Part of a small language model's weights.
Architecture: LayerNorm before each block, rotary positions, tied embeddings.
MLP neurons of a small language model. Each row is named by its layer, matrix (up: input weights) and neuron, and shows model dimensions 0-191. Each number is 128 + 32 x the weight over its row's rms, rounded and kept within 0 to 255. Numbers have three digits each.
After each neuron's rows, "fires after" lists the tokens most often just before its 100 highest values on Wikipedia text that the model never trained on. A number after a token or word is its count.

L2.up628:108163109078132063151045112083158134131150138110187153101123149072053111096075169141125153133137168148117139115206174180143116161111065102171105121165182092102153093157075122171135151130117094111130108114112147144118118107163136140106177117107126143131143157174097127129134085120164110052120178183124154133151116087145183148142185135156114117064110170122126119130128102122101181064168106150149105062108113081116115102100142178151094097123168101131157154093104095134161169133104173090115136074097140136052148150128119176136096108156125143118116078150094082199115114116140077130
fires after: "v" 11, "er" 9, "ub" 8, "red" 8, "ad" 7, " Aust" 7

L2.up796:110171090141084147087145173093136105165159123165136105078097066130116164086133138150115178156120131190114120173110126120134097117125181099098154107160161130145159149091083170211107146182162068120140128074037129188122131114149125130094146135138103116111132146125121162171108177107086066116098091166085105025110160149106118148081149121120155110112142135099130123117120126137207083122162104146173199144115076128130125146104135193171143116098103091087156104198117160147068138144175128121151172113126096091156070065159114127187137101103057099086135142128126124097113108135163129079
fires after: " for" 12, " t" 11, " f" 10, " For" 8, " reg" 6, "it" 6

L2.up1091:142135080121166139119138078129152078048122169189138148108133126098185119179163148101100116136121127183188117113148137087073185181131127130115146147073086141138130122073114100134193106122103108133126148183139088149139113161089117113151112151131154138102144134210199144170072105106196133103098150165121051136120073123090146103125091166126100087164139080125090194101086098130085086130138121157124111083152125130116158106064148115078091132078139162084075159126152104137149073027145120167142108070138131125134076151146130188140114155125178175084135135119146116143142164113120097127
fires after: "==" 15, "ography" 11, "w" 11, " ==" 9, " W" 6, "os" 5

L2.up522:178138165088145086160078139186107069141088079129167187132111105091118152097137164127120134125167159190091144125098139133192142103177123091110075106147122104059098135131175054099109101102150163111134170126157148078137089129153159102121156116146089134095101098173097105145106155105150166092180141155134181143128088164067193115146086088188074126170118147135146143110131100129108136138168114075170127179125108186137092066112136150129107173089130166141125124140139111082152118154111096109131069141124185168112123145165124183079133147107168113138169123113065177149146146156183073146
fires after: "eb" 12, " B" 12, "arl" 9, "he" 8, " Pr" 7, "bum" 6

L2.up1173:141099080140094121161148116140104134148094150118062128168099177121075107072167081132110151103150149107098128104115188167143159116099133121153083160147139170166164078147060164117142146143119167158077082123078117140111132129125146118074098147125087076067171152155173158104154192074140167043097161114199126141128144157124158162180106144099091160121129084093067115144151195135114175123134076120185130151113180108121139144120105178128175190068129119113183126087125091117127122153083087147121113140181092148169102098121139119127113051185169110155190114114130142086147113143075067129
fires after: "g" 14, "oll" 13, " Col" 10, "it" 9, "le" 6, " Val" 5

L2.up489:120153171127181126127147107165199084142145105144135120104133188135112179061129149112179130149144107130100109108136084074117115160177133134150177158136128114129215112141161164123081166125133092091165121120191085145153121143132117181117135148124166098114199129107102163181134057098111149171137088153153142153121121147153128117175166057161163113131039041128115113084149113136100095148064135114183123091173089170156033081163122129132109125163114125139132048172172146077139136160179140089121109090114157118092119117113136088107152099142096139160100131157141063124122163066114127136
fires after: "k" 22, "y" 9, "f" 7, " p" 7, " f" 6, "v" 5

L2.up426:185141175168187142162103110116186121129160126138169109119043137118141136144168143111168175137133123136099157192036162165099093146161097179149074166110189155110085148106149088119159112105088168101123090177116131119071153161123148148141132126185156112124102112138108203133123142076192104173059115103107149125121167114121072108111142075093118102175123095110182117123127083134110112113125083154082126133160172147140122128103114072175107099120136154159150103125148155127083126119128151111133088098136104119140144121077136088134086098118124161170101128112088091144133141145093081070
fires after: " M" 19, "m" 12, " m" 8, " A" 7, "4" 7, "6" 7

L2.up1348:123117136176142100174070099125132119142100136160137141117137156145150144163088121147103097175132149144200150097118118170148139135162131124089122092101178104106131153089134148081093110074130166125129085137100102091119121107154130163053166100117108170123169063180133100080122126138166138152061058186147107124177079068095144105151163146098199095116088135154133152146182137144094161070131143081127060098167123092096102186112186164134159111141106145115137127071116113106129152167140135119129130114114082138149192165105099183088132105138111098123110125137097171097174140129178028144
fires after: " V" 14, "bum" 10, "v" 7, "un" 7, "erv" 6, "w" 6

L2.up1055:188131144150098110077158085111138074124165124116113103146133175101136097147087167138136121091134151161161158117130046128083121081166123108133122156051132150119155077073077146105134091146137179134127114144187152135153151169157114200143146111096130154141101088137075147146091133113109134091108144121165148202124095107134117155110091127120167103166159162102129145105100141177097150153119120117134082114157136155155111175153140122168170132151183142151176113105120091151118092121083173098120105154144086107133153171118246090129096139096117103070168121168110060100089205123153174075
fires after: "p" 16, "h" 13, " H" 13, "th" 7, "n" 7

L2.up818:158185113078121134124175117081126167104166150160090147098104147100179158119083181141199119094155168084153110140069094122155149176143154151148088034095100106074127156143087100127107165123144136164097133115094133195166070139085134109135131099109052051133164152115108081130154105109138072121116156087123146192165176087132093137145072088152123132089098139089129138145122132090120114153093108111100101135109145127068142169150154117110112137072153148185073178139150141095178113140131109180144108088134180123132149104152151160115118132102099079145121125161115134079148142165141081066
fires after: " S" 20, " col" 12, " s" 11, "os" 9, " H" 5

L2.up459:120112087134100093184124180120070112134183103098088086107083152188156116122124081160110134149191204142104101140132152151175115096139126139115155113144140125100099191141130115112099123070146139119147156142154119158146088130123173146136075144117070139182129089147104121173125073131085115149095165103145112167124060095102124030102146165122139098182126137164103135127145136146146107136132185078106142192116192107108127141152102106130160153068117119137163105176089089072119157120174190127114162132122129174097147157133127190147099149176209108162072111126118170166131134161125077138
fires after: " m" 13, "m" 11, "um" 11, "mp" 10, "am" 7

L2.up742:126128074131151105106125158114060097115108047170164111095141175110117075066127164156180185153140121134122141127099145162139162166132152165135160143114108095114109152110108147161148072156096159120090102127123062170195112126127127150158182115062118136091101144147174121114107158100144151105127105105105107189121163080103121101107147188163122129185161162169151169174124125116111122120179109164107076093121120133089146150155133085162040154079168082108128092151123134081074107135158102079134101152158058132134111166143184135162175162167130129123134077110110121123155120157155082110
fires after: " g" 34, " he" 11, "ver" 8, "ward" 6, "e" 5, " G" 5

L2.up1402:169150120093150120144104176097084138157086172142144088120143104085174122173100147173080151154122094133134181119115071128180133152087155073169164165093122144142131131094068042138175164116110114134133074160185144112117101144153170138094131111188102127150107111122068132133156101095087131129137133197149148109149140168140199140120148137156127082136156175150105144129160144055123127095156100111113125217134091140137076072134132126127102082158073073110149077131086085175178114106108126167092100159126147166127151115143155058132094203181024095137138089157122120132115138121129114078
fires after: " In" 25, " con" 12, "C" 7, " Rep" 6

L7.up700:126171060088123180134174117081139169118120141143119115200062107045154122159111102137091146148132114139119132121093127131115132138169124046109137147158065105098139139126141187165169115102087104125143081122110136112097196128172145151148080145093128138087126040181066159104165063121140110111151187164071130123170154096168158155105118154146125146183163113115135079107164160098082121154091117081151131130143152122099189115178183123100150141143073138104137093128131099119056106081174096156121086183141064128146070145071129133148083137129210127133107108135078130092182126131176146134
fires after: " " 66, "6" 4, " D" 4

L2.up632:140142092129145141126155092123121138089164094106160102070134142122079141169158154183124132112149147178101108112145173137090124125106059141147091123157116116124095128097108126146156130147091135118158033120096082167142114097089060164158118193152101070141123099103092156104110106126124110129076094132166130099183130154123144199128097110095108136132072152172085110162172138081132058119071156153098140147132136104156138199125085135123140111141201108169155132122152119084153116109126195136108129135152153147122101188201154133136149124131177143090173158099086123109084170177106147182
fires after: "-" 63, " (" 8, "row" 7, "–" 6

L2.up1120:109168187143171125148167130111124123111190150133143184108058143121126125117159135143134098078134093167152120103158101128114127133123092066100160116212120103054118101090120141111098062100149136182106149115102121107122190132090170095094152158162155069112120097175149178115098163124079165088098098107153124159222083184113134101066111147075121087158138149136133182173143168161139117142089139134129085132147194128124108090097130131125138195138081136171131126116184110122068107139098127160144128136099151190161155132186163116114153137132151129125164103194103098067132101163095106102
fires after: "he" 19, " C" 11, " c" 10, "che" 6, "ze" 5

L2.up823:118163177100151127087152175111113130129096126114093120130175124138114122141139098112116170106072148049084084141150131138134083105141128121120146109116093148094109125191124113114114117154082091102139136153118173113202175134098143147122086108104125127128149127181130183141098141089141135124128153154125149165120138068095103083137139182122101133126094165192110141175121098172063152117174084126118153140155141107093121156154115146118147161124124077149123131134138109115081156125102156047109191198180100225133095114114108105122130068100072134123140075072156092125126130115103186194
fires after: "0" 37, "6" 10, "L" 6, " L" 5

L7.up151:112159088101131169161171158083094101106086114156077103133129145131115174120115128119056100103173078139143163185135136095140131141127120109124090108144161141163148137125122071141104114085149172183145108117079156122184162132070091079110154120122138137133088103128056136165132129177153173135144090139171138120083217131152132146078070140095128148106130133110156158188128077116109125192140069098124137159133124113178122117108164157098126141121134150141121113102084109196196079136141096129105106159161131128122094198103174128131110174151131126150096090135167129089032135076109082113
fires after: " s" 14, " R" 10, " F" 8, " P" 7, " S" 7, "ing" 5